Part of a small language model's weights.
Training: 762M tokens, 5827 steps.
MLP neurons of a small language model. Each row is named by its layer, matrix (down: output weights) and neuron, and shows model dimensions 373-500. Each number is 50 + 15 x the weight over its row's rms, rounded and kept within 0 to 99. A neuron's up and down rows have the sign that makes its largest values positive.
A block is one neuron, or neurons of one layer that tend to fire together. After each block is what it responds to, as a language model described it from the Wikipedia text at the highest values.

L6.down88:38 49 38 76 97 76 27 58 60 63 66 41 58 55 57 55 26 51 51 37 58 31 32 71 50 63 47 99 74 43 60 50 62 56 57 59 26 26 34 54 53 40 45 25 54 68 36 29 59 32 38 68 64 83 57 54 27 42 40 62 48 51 50 35 45 51 60 33 68 82 72 45 56 64 43 47 36 39 53 42 40 35 32 53 31 55 30 39 35 51 55 67 47 45 46 56 54 72 44 70 59 61 30 40 58 43 71 60 82 27 38 48 64 30 50 59 47 27 32 83 61 43 57 26 52 58 59 41
L6.down568:51 61 36 42 60 58 83 33 73 51 63 56 36 41 60 45 71 29 83 59 53 62 45 49 57 39 44 42 60 59 57 42 52 54 37 76 43 34 69 48 62 31 54 33 59 45 43 45 47 20 65 17 29 32 70 24 20 67 38 69 62 53 51 67 56 59 35 67 62 22 49 65 42 45 32 81 50 53 70 65 49 65 47 39 42 78 49 20 63 61 57 41 50 35 36 42 30 62 06 40 62 65 42 19 55 62 32 50 58 39 42 50 48 39 52 27 41 49 43 60 70 65 58 47 53 52 20 41
L6.down669:61 60 45 53 53 71 46 50 23 50 44 70 44 80 78 31 53 39 45 38 32 69 37 71 31 35 35 49 35 60 76 50 52 62 33 60 55 70 49 51 47 56 79 51 88 50 41 52 55 31 55 63 40 43 81 27 67 51 39 49 76 34 45 78 56 33 58 13 59 40 65 40 62 55 30 27 36 55 54 70 47 62 69 19 50 62 54 48 43 65 59 68 40 35 42 57 61 47 30 54 54 30 66 44 41 67 35 37 10 55 30 53 35 56 45 42 80 50 43 35 41 43 41 59 38 62 52 68
L6.down686:35 53 50 52 59 67 31 41 37 39 53 55 62 40 38 31 59 44 52 55 47 36 51 29 40 58 58 44 45 40 67 49 31 33 16 57 40 40 48 36 52 42 67 42 35 42 39 52 63 50 57 53 58 73 50 36 35 47 37 42 33 71 76 54 53 50 68 43 45 61 76 49 48 73 47 57 67 13 59 47 39 34 46 66 42 49 31 52 45 86 64 48 44 68 44 63 51 63 30 40 54 60 41 31 55 35 62 65 50 34 41 33 54 50 63 35 42 34 61 48 66 47 53 55 73 57 51 36
L6.down708:41 48 46 49 64 37 50 61 74 74 76 59 41 65 39 56 53 65 62 43 32 32 44 50 61 48 63 57 53 68 59 52 26 45 30 56 44 72 76 64 31 54 40 67 22 47 47 76 51 51 75 53 63 50 80 29 57 42 26 15 70 56 52 73 42 55 51 60 64 45 52 73 56 57 48 66 80 39 59 69 38 57 60 53 41 40 70 58 55 61 34 65 57 32 32 74 59 72 52 55 61 49 44 47 19 34 59 60 70 67 65 33 33 48 26 42 47 33 50 32 39 38 61 35 57 29 60 53
L6.down891:75 22 40 19 58 69 72 51 49 20 16 72 72 62 72 62 48 61 50 58 45 38 52 50 36 42 53 51 66 39 50 67 59 48 32 29 35 57 43 38 41 35 42 58 54 65 57 29 56 37 55 39 54 51 74 72 51 71 39 43 48 35 76 71 52 40 54 55 43 46 86 56 56 35 66 37 48 27 13 61 49 51 72 67 35 60 63 38 87 45 44 44 34 74 72 60 67 58 22 30 62 61 29 59 50 75 59 45 42 68 35 41 29 40 82 43 57 54 35 59 60 63 88 63 30 56 45 61
L6.down1133:49 42 50 37 65 79 51 63 29 53 61 74 40 46 48 56 47 72 51 64 76 59 73 44 40 51 66 51 55 52 41 44 75 69 36 46 49 77 38 26 45 36 23 69 33 53 62 64 49 58 37 34 46 45 35 40 60 45 73 50 18 25 55 48 57 23 35 49 60 49 62 36 80 69 66 62 46 54 36 73 64 58 64 25 56 70 42 47 41 48 19 30 49 28 51 53 33 48 18 20 65 89 57 48 56 72 39 44 30 20 43 46 42 54 75 78 59 62 52 82 69 34 54 64 60 53 48 59
L6.down1278:62 54 56 55 58 57 99 38 35 37 59 48 50 55 51 51 41 51 52 61 73 38 55 56 57 57 61 48 79 70 48 81 31 57 26 28 66 56 39 35 44 69 57 41 60 45 60 76 54 43 56 37 51 34 55 53 52 47 22 29 49 29 38 38 65 41 52 56 52 42 57 54 52 58 52 54 28 93 75 65 68 83 62 42 66 46 33 29 54 62 32 47 56 21 52 56 39 49 43 31 33 42 61 55 30 50 28 58 42 37 58 61 44 44 73 42 72 43 69 46 54 43 59 70 69 63 42 61
Description: Numeric field labels

L2.down65:53 55 46 60 50 41 60 67 86 49 47 49 30 54 49 50 38 61 37 44 64 78 49 32 39 60 54 45 38 84 58 40 55 46 26 52 43 50 66 72 65 46 53 32 48 35 37 65 45 75 71 18 52 38 40 54 08 38 65 25 49 17 35 49 48 58 57 45 32 30 51 44 57 53 55 55 30 72 42 45 48 43 69 49 57 52 55 55 51 55 33 08 63 43 59 41 42 76 51 56 42 47 49 22 49 44 51 55 60 66 55 57 53 58 79 53 50 15 72 66 40 38 48 43 76 55 63 62
L2.down497:72 52 43 74 62 74 49 36 45 55 58 55 53 41 50 51 51 53 64 69 37 47 40 37 33 52 33 85 54 48 81 60 28 50 32 42 50 53 41 44 58 18 48 61 42 54 37 84 57 59 75 63 30 55 40 36 43 59 44 60 20 44 79 52 53 27 59 39 43 49 39 54 38 56 43 52 61 75 34 60 74 60 65 83 53 57 62 40 67 80 72 53 54 54 64 54 62 56 57 45 62 29 22 34 38 62 29 19 77 39 51 44 33 45 57 52 34 73 30 33 36 54 29 77 67 61 52 35
L2.down970:43 61 49 40 29 53 49 37 43 24 43 60 46 49 48 70 49 67 60 51 78 65 58 43 48 92 53 76 34 65 64 25 45 50 46 55 48 34 27 30 47 33 76 62 38 46 37 50 54 57 79 33 44 31 28 44 45 20 41 29 50 56 25 68 65 59 68 36 48 70 67 68 61 64 40 37 24 46 25 48 36 67 57 85 55 13 67 69 59 30 57 49 37 49 77 38 55 66 49 29 41 38 36 33 32 40 57 38 64 47 50 43 69 60 66 54 28 26 18 58 47 27 39 51 19 32 41 30
L2.down1023:26 46 39 48 55 72 43 16 65 72 45 43 57 44 69 87 81 44 35 56 38 26 45 45 58 99 34 60 59 75 61 32 33 42 45 82 48 79 79 17 42 35 70 50 35 63 44 90 65 83 55 47 30 37 52 40 46 28 35 42 48 58 49 51 43 47 71 28 33 40 32 65 64 69 64 66 27 40 55 35 35 72 77 69 38 38 56 49 61 74 52 61 43 34 71 43 73 60 32 39 60 59 70 43 53 44 67 59 68 35 80 41 72 61 95 84 50 55 49 41 54 21 59 46 42 35 35 65
Description: Table row labels

L4.down608:65 46 06 39 44 14 47 44 69 12 55 59 58 60 21 76 46 69 65 35 78 33 67 53 49 38 38 43 53 40 64 54 66 75 60 56 66 42 43 33 31 67 17 50 29 44 46 56 26 62 19 44 43 65 38 46 73 20 64 46 47 66 37 70 61 36 20 51 44 46 27 70 43 70 67 28 17 52 50 53 73 46 52 53 55 66 43 48 37 66 52 43 50 63 47 62 43 41 18 48 66 46 48 50 42 57 39 66 58 28 63 33 46 58 50 41 51 55 60 48 59 39 53 81 43 51 39 29
L4.down707:43 62 58 34 64 32 33 60 58 42 63 39 47 57 72 77 45 42 51 35 36 85 83 54 31 53 35 41 37 60 72 60 81 75 52 51 37 57 38 41 67 52 29 69 30 59 55 70 44 41 70 32 50 55 41 44 47 43 39 70 59 56 38 63 61 37 30 39 22 60 67 59 58 79 65 43 65 45 46 20 64 33 41 40 47 18 60 61 66 52 30 47 72 53 47 60 44 66 54 87 38 46 71 45 55 65 55 52 61 36 53 60 67 32 48 39 57 58 59 23 56 59 51 58 51 58 69 32
Description: Post-number connectors

L2.down112:43 63 56 48 32 50 30 28 52 55 51 60 40 41 48 50 72 78 41 60 61 60 74 16 53 47 50 56 38 67 60 82 75 43 56 29 38 18 51 39 77 53 47 37 51 48 48 28 36 54 53 50 46 73 31 61 61 46 40 28 29 61 51 32 23 36 61 38 44 63 31 70 69 38 58 71 51 54 38 62 51 22 35 49 45 68 44 48 61 48 61 33 40 38 43 47 74 33 65 59 35 63 73 54 46 57 40 33 95 30 66 68 40 32 57 36 85 37 59 64 56 58 90 43 45 66 42 45
L2.down664:56 28 48 53 61 31 49 51 38 37 44 46 58 43 72 71 46 54 55 32 47 56 35 48 58 31 63 65 60 37 35 51 53 51 13 35 77 20 38 45 65 65 44 62 55 30 50 61 44 61 30 62 59 43 61 55 67 25 67 35 65 37 40 45 39 45 59 42 32 48 38 48 57 68 64 67 48 55 58 62 54 13 62 51 47 36 63 49 37 39 54 48 47 61 54 39 58 48 68 75 45 58 56 50 41 37 59 59 38 53 46 47 49 53 63 51 86 56 62 28 63 67 61 20 51 45 64 64
L2.down856:43 64 62 76 41 58 58 52 50 43 53 61 54 54 61 52 25 57 71 65 59 46 61 32 55 46 39 66 32 58 46 35 43 51 37 50 61 23 54 25 69 74 50 42 45 48 63 42 19 56 51 51 64 52 43 77 47 52 68 02 50 48 40 59 79 60 61 50 46 44 21 77 75 63 67 91 49 52 55 45 60 59 40 35 33 82 73 30 62 60 63 33 48 49 34 23 38 36 39 03 32 46 73 29 38 59 42 56 52 44 52 30 50 81 64 37 45 36 73 16 79 23 56 51 58 73 70 44
L2.down1117:38 63 55 33 81 44 66 10 45 37 46 59 70 64 58 62 44 75 50 46 66 60 61 27 46 65 64 50 64 36 51 46 57 50 18 30 66 47 45 57 76 81 44 45 28 59 44 63 61 69 39 29 73 30 71 75 48 26 73 30 63 77 46 76 40 41 70 23 34 53 55 75 57 59 49 44 37 44 49 61 52 48 64 33 69 74 63 56 36 45 31 29 43 60 48 41 26 62 67 75 55 49 56 26 70 61 68 35 72 61 49 71 46 59 62 60 72 23 52 52 74 64 77 36 42 41 50 74
Description: Possessive determiners

L4.down610:24 67 52 49 89 30 36 66 83 35 29 37 51 52 56 38 31 47 54 49 47 49 39 62 34 74 83 38 49 55 57 39 70 44 00 49 53 53 57 64 33 27 59 56 78 54 64 51 54 48 59 41 67 06 48 20 30 47 61 45 56 36 49 84 42 72 61 33 71 36 43 44 58 48 34 62 54 52 42 69 75 35 48 40 64 39 86 96 45 55 40 28 22 31 41 51 64 55 52 38 35 26 74 37 49 98 64 59 34 62 71 36 65 30 53 51 38 40 36 28 75 36 59 55 40 34 47 25
L4.down1213:71 47 55 70 77 44 74 57 59 53 41 47 63 41 45 44 70 67 42 55 77 66 26 29 65 41 42 55 59 30 46 50 17 63 52 39 44 37 76 61 54 31 44 30 59 54 75 50 54 40 44 51 44 72 23 66 12 67 55 34 88 46 27 59 56 77 55 40 59 49 71 34 69 58 63 32 27 52 45 58 44 66 54 67 54 53 44 51 54 53 36 30 58 53 76 69 44 38 67 64 51 54 68 46 47 80 56 71 37 68 66 51 39 57 51 68 57 62 55 65 67 52 61 39 55 42 61 61
Description: Structural header and field words

L2.down147:60 66 57 51 38 39 34 13 19 41 56 58 48 00 51 53 26 32 47 56 39 67 13 23 40 43 38 78 22 38 41 43 60 30 64 38 35 26 38 54 73 52 58 54 50 47 42 29 41 43 51 67 58 32 39 31 39 38 64 43 18 51 51 53 51 22 53 61 50 46 23 65 42 59 34 55 56 51 46 27 46 34 36 71 31 44 46 77 39 74 38 46 32 50 35 58 80 65 44 77 35 39 84 26 64 53 60 56 67 60 40 42 74 48 69 29 53 31 67 50 68 68 46 34 13 56 42 55
L2.down960:41 46 37 39 16 46 49 56 50 45 52 30 37 43 62 76 56 28 47 50 64 25 42 61 74 59 52 57 71 53 38 67 70 36 26 49 60 37 52 53 43 53 34 37 37 69 46 62 47 60 65 70 58 65 71 81 53 60 32 53 53 42 33 67 49 50 54 54 44 32 54 35 64 64 48 32 30 67 72 66 53 61 39 72 53 75 52 54 53 30 42 54 49 52 40 48 33 85 49 57 53 66 65 53 37 43 35 52 57 59 61 23 63 58 36 31 45 75 39 55 45 40 41 86 42 31 61 66
L2.down963:82 67 63 64 54 33 71 68 46 46 60 59 50 46 37 43 40 49 60 42 53 43 13 58 47 77 34 46 37 73 43 38 39 52 39 25 52 26 23 58 64 50 53 33 51 46 37 37 69 70 45 61 68 36 49 24 61 29 45 51 48 40 56 36 30 13 63 73 51 55 62 65 62 59 50 30 66 32 52 45 24 70 45 52 45 33 43 29 55 65 56 74 62 24 50 40 58 44 58 57 42 45 52 36 57 48 62 37 47 51 37 56 51 45 35 70 52 60 36 64 48 48 55 42 59 56 46 66
L2.down1059:20 61 24 24 58 26 57 48 83 39 37 46 58 40 43 36 33 58 36 57 57 56 26 66 39 29 48 42 11 58 41 36 58 50 16 40 49 40 15 50 57 46 49 64 32 49 44 67 36 58 69 58 56 13 47 37 63 44 78 63 61 45 56 37 44 50 30 59 52 33 50 54 55 61 60 40 45 33 19 50 50 46 44 53 59 58 36 55 38 40 29 60 58 57 55 43 71 59 45 52 39 90 44 32 60 54 61 45 35 54 25 43 67 55 69 57 95 56 72 80 60 39 23 48 39 46 44 60
Description: Colons and closing quotes

L6.down12:65 59 29 36 39 45 67 43 48 58 63 54 30 51 72 58 51 44 34 52 21 59 55 37 45 37 44 74 52 66 47 44 46 65 18 60 44 62 62 52 41 57 60 54 53 69 58 49 73 42 45 40 37 41 57 71 60 41 60 44 64 65 31 16 55 68 42 25 58 56 63 32 13 70 31 70 50 50 59 52 58 39 44 55 44 25 34 53 39 42 24 44 53 48 21 82 72 67 26 61 50 37 39 56 42 50 65 69 54 72 52 43 74 57 59 53 71 51 66 69 27 14 44 30 77 52 46 45
L6.down358:51 61 61 47 63 53 53 62 64 59 55 70 51 67 61 62 29 35 69 43 61 52 39 44 47 42 76 56 55 63 47 51 54 64 52 40 61 65 40 34 41 62 66 49 49 40 61 78 57 33 77 36 46 31 32 57 39 57 32 67 45 34 43 29 66 47 57 44 36 27 76 67 64 53 34 45 35 44 63 45 50 58 36 68 61 45 55 31 49 57 34 33 46 46 51 50 45 26 54 36 55 65 68 58 52 59 47 44 28 47 52 30 62 67 86 66 45 42 49 47 77 46 53 17 39 61 41 16
L6.down364:44 56 34 36 47 48 56 48 59 68 59 50 54 55 38 57 72 56 64 62 39 62 52 46 37 30 46 72 61 31 55 52 62 50 47 36 35 28 32 16 35 44 48 49 40 67 18 51 37 51 64 44 57 70 44 28 71 44 28 48 43 38 58 46 37 34 48 35 50 33 80 50 62 47 56 68 62 55 74 45 60 33 44 93 65 39 27 68 49 40 68 51 58 52 70 46 10 86 58 41 41 49 65 40 34 51 61 29 71 28 58 37 38 46 61 49 56 58 30 47 70 45 67 51 53 42 46 56
L6.down862:24 66 44 61 61 59 82 49 89 41 37 40 59 69 71 43 50 54 44 53 77 33 65 60 54 50 53 56 56 56 49 35 52 50 62 39 47 36 36 50 40 65 47 58 45 53 52 48 81 33 41 50 66 51 43 28 67 49 45 36 38 31 44 38 60 32 57 71 50 72 44 70 49 80 35 67 40 56 59 54 64 56 47 61 57 56 44 41 07 55 48 54 73 64 52 56 64 77 09 72 74 70 62 40 49 38 67 51 32 38 62 43 71 24 43 63 43 26 37 60 57 52 41 42 51 45 38 37
L6.down868:32 41 58 65 90 46 89 79 47 38 67 99 51 38 49 50 34 37 62 74 42 45 46 54 45 47 78 52 58 32 49 14 69 36 29 47 48 44 31 45 48 61 50 65 37 69 56 74 65 20 55 68 53 54 36 19 35 46 43 42 38 26 26 41 39 30 46 53 42 11 37 35 62 64 46 39 65 49 58 60 39 57 43 60 43 65 58 47 38 60 51 64 32 33 57 19 64 76 51 52 67 79 35 38 61 85 71 60 22 46 45 46 50 54 53 69 74 40 62 63 48 62 39 32 48 61 43 26
L6.down1081:81 64 64 72 29 30 99 57 66 63 31 41 30 43 47 92 42 57 58 37 52 46 42 44 42 50 43 43 62 46 42 61 38 47 60 34 34 45 68 45 10 63 41 25 83 39 39 70 56 70 56 32 46 44 39 52 52 46 31 58 35 41 71 39 52 57 51 59 64 47 57 58 84 44 46 31 47 53 79 35 47 56 65 74 68 61 22 53 38 49 43 51 48 57 74 24 76 43 32 46 35 43 75 44 40 55 38 32 18 41 61 38 37 46 53 59 64 34 66 57 48 38 31 70 58 23 49 50
L6.down1098:51 66 40 60 71 71 38 61 58 54 59 76 44 34 65 45 55 36 42 19 23 78 57 43 51 60 65 29 48 46 38 58 54 67 36 43 69 61 42 50 52 70 85 80 04 44 51 61 19 36 30 48 55 54 34 44 46 48 34 37 39 70 78 85 36 55 23 55 56 24 55 40 21 47 32 62 58 31 25 71 45 50 35 44 23 48 49 79 50 27 29 42 56 73 22 38 39 54 48 53 51 27 55 59 76 52 58 64 38 41 46 18 41 21 62 69 78 67 75 47 38 47 38 16 41 43 44 38
L6.down1253:45 35 54 61 24 62 48 77 54 61 64 70 43 62 51 44 60 58 47 49 62 69 53 44 06 38 49 40 53 36 64 27 48 52 88 65 21 73 67 55 21 70 15 28 64 60 52 25 87 60 39 48 49 32 32 34 35 48 27 36 51 63 43 63 51 67 52 48 30 31 97 49 50 49 30 64 56 22 72 47 29 75 41 42 48 34 49 69 37 45 46 64 78 43 61 39 47 66 51 67 32 56 64 50 75 57 65 55 54 38 54 55 36 22 46 46 66 54 66 56 56 57 57 59 57 52 40 22
Description: Connectors after numbers

L6.down293:35 35 52 77 47 70 49 69 41 54 58 51 39 66 61 63 32 44 34 44 38 63 18 58 44 57 62 49 52 53 64 62 60 40 36 29 53 45 39 82 13 85 31 62 37 46 66 70 61 71 78 71 76 43 44 58 47 69 48 45 69 52 63 64 12 49 48 63 64 42 38 35 60 76 45 40 67 53 53 44 49 48 46 53 33 68 55 39 25 34 16 30 50 34 42 47 53 46 70 37 44 30 70 21 28 65 21 61 16 16 34 37 26 66 50 60 56 55 50 44 34 39 46 51 67 29 51 71
L6.down357:69 48 48 23 52 73 34 51 30 61 44 50 40 51 43 52 62 76 79 42 28 60 36 44 37 37 46 59 24 69 71 39 60 22 48 34 75 40 29 53 45 58 34 69 40 64 64 64 48 41 47 59 38 53 48 54 58 45 52 41 54 42 65 53 30 54 50 65 17 63 47 79 50 48 59 58 50 45 51 63 63 60 54 47 64 39 27 59 34 23 50 30 51 75 42 54 52 35 63 65 46 41 84 71 68 41 49 56 47 70 52 26 68 47 43 50 80 68 37 37 42 45 60 63 40 43 49 67
L6.down359:69 15 36 58 61 61 13 39 53 62 44 41 41 50 43 62 33 27 64 52 46 64 38 75 62 46 42 24 47 60 46 89 61 79 26 35 33 37 47 33 54 61 60 66 39 59 45 44 49 62 48 47 40 76 54 78 44 56 67 70 51 48 56 43 48 34 27 16 48 51 21 53 44 60 51 58 66 54 47 50 30 48 71 44 60 38 45 48 65 50 33 36 48 74 45 46 33 54 45 46 65 19 43 74 49 19 80 16 43 41 48 78 42 63 60 31 50 51 51 35 50 40 51 47 64 16 66 42
L6.down459:60 37 53 37 37 55 72 60 15 45 19 56 56 39 71 71 34 52 60 53 65 72 57 56 42 59 40 49 71 42 41 56 55 64 26 23 55 40 42 25 34 58 28 63 62 48 51 40 35 50 47 48 54 28 59 79 30 44 50 35 30 57 36 29 62 37 36 06 33 48 56 58 77 48 26 58 42 57 41 47 58 32 52 63 61 42 75 66 34 30 27 73 60 60 46 44 45 51 75 67 44 43 81 46 56 24 50 64 69 46 64 48 67 48 39 36 41 48 40 36 59 61 72 40 61 35 47 26
L6.down778:32 53 20 42 09 81 44 67 48 55 55 39 24 53 56 89 55 52 52 29 37 65 68 74 57 44 57 38 56 51 33 69 46 57 41 46 43 54 47 39 25 52 34 83 45 61 21 50 63 18 29 42 12 40 52 49 49 38 43 40 44 73 48 55 40 66 45 37 68 41 28 47 49 71 76 76 68 25 64 72 48 66 39 40 47 71 63 62 65 35 34 33 22 47 58 75 47 68 45 63 52 50 70 52 24 21 52 53 50 62 39 40 66 40 44 69 54 33 37 40 54 49 61 53 62 48 55 53
L6.down972:35 15 42 66 45 42 65 48 42 44 50 44 30 49 66 58 69 55 65 68 30 71 41 52 48 78 53 42 45 57 41 48 19 42 45 28 63 56 82 41 45 76 36 49 65 32 40 43 71 41 56 38 43 54 59 56 62 54 32 54 67 53 29 65 38 46 51 46 41 46 53 55 46 07 56 43 55 52 39 35 39 54 31 54 40 60 49 64 40 40 86 72 50 55 59 51 44 41 59 41 42 27 57 55 45 38 37 36 48 39 54 42 12 38 61 90 56 52 29 33 77 69 63 74 37 72 49 70
L6.down991:44 65 47 22 50 55 47 70 44 56 73 65 69 56 50 44 40 61 29 35 56 66 23 44 57 46 54 60 63 52 49 68 59 48 47 44 14 44 62 64 16 77 54 88 33 69 43 35 69 52 48 40 64 51 38 68 51 61 34 41 51 41 22 57 54 83 61 51 24 52 33 57 65 27 39 76 36 47 42 53 47 25 40 60 50 53 28 52 62 51 44 99 36 42 55 28 51 56 17 51 73 45 58 64 64 44 39 55 52 37 66 00 38 50 31 72 51 61 74 74 35 42 63 29 53 59 42 51
L6.down1259:62 71 64 60 71 50 00 55 23 56 62 51 63 54 61 39 66 35 36 34 44 53 31 49 50 95 39 45 57 74 54 37 65 83 54 66 62 72 54 53 48 38 53 47 30 43 51 65 44 59 54 61 53 59 32 77 61 67 49 32 47 70 65 36 56 87 81 27 67 60 48 39 41 31 78 26 39 44 33 68 59 65 53 37 65 46 35 58 45 34 39 51 28 18 30 47 34 56 46 53 68 52 59 66 65 59 31 53 74 32 48 61 60 64 50 90 51 49 41 75 68 37 52 71 32 44 67 69
Description: Word after a preposition

L4.down509:67 40 32 43 37 71 49 58 46 57 45 54 47 59 45 27 48 61 39 40 36 85 14 56 61 12 47 13 45 58 44 59 38 44 56 78 29 36 44 44 16 85 27 44 57 66 48 42 59 61 79 43 68 43 80 64 48 55 55 54 56 46 82 36 97 46 56 48 74 36 35 58 48 77 69 44 74 36 45 60 62 61 73 52 38 50 39 63 62 61 35 29 69 64 24 50 68 59 69 39 35 51 47 50 44 59 69 93 32 44 55 51 49 49 38 32 32 40 66 24 54 56 47 53 53 56 54 65
L4.down532:66 44 56 32 62 59 70 47 34 55 43 71 62 68 49 70 24 48 53 41 21 82 34 55 61 37 42 34 64 52 52 57 48 41 81 21 14 81 61 59 44 61 45 45 56 65 51 55 75 60 32 34 51 51 50 47 48 80 73 25 26 59 36 50 60 38 36 57 63 37 54 45 45 51 47 65 54 45 46 73 45 46 45 46 48 35 41 36 47 64 48 65 72 59 78 16 57 31 44 44 31 49 56 66 61 70 48 49 73 40 54 54 81 35 66 52 63 35 46 47 30 74 44 68 31 64 30 43
Description: Mid-title function words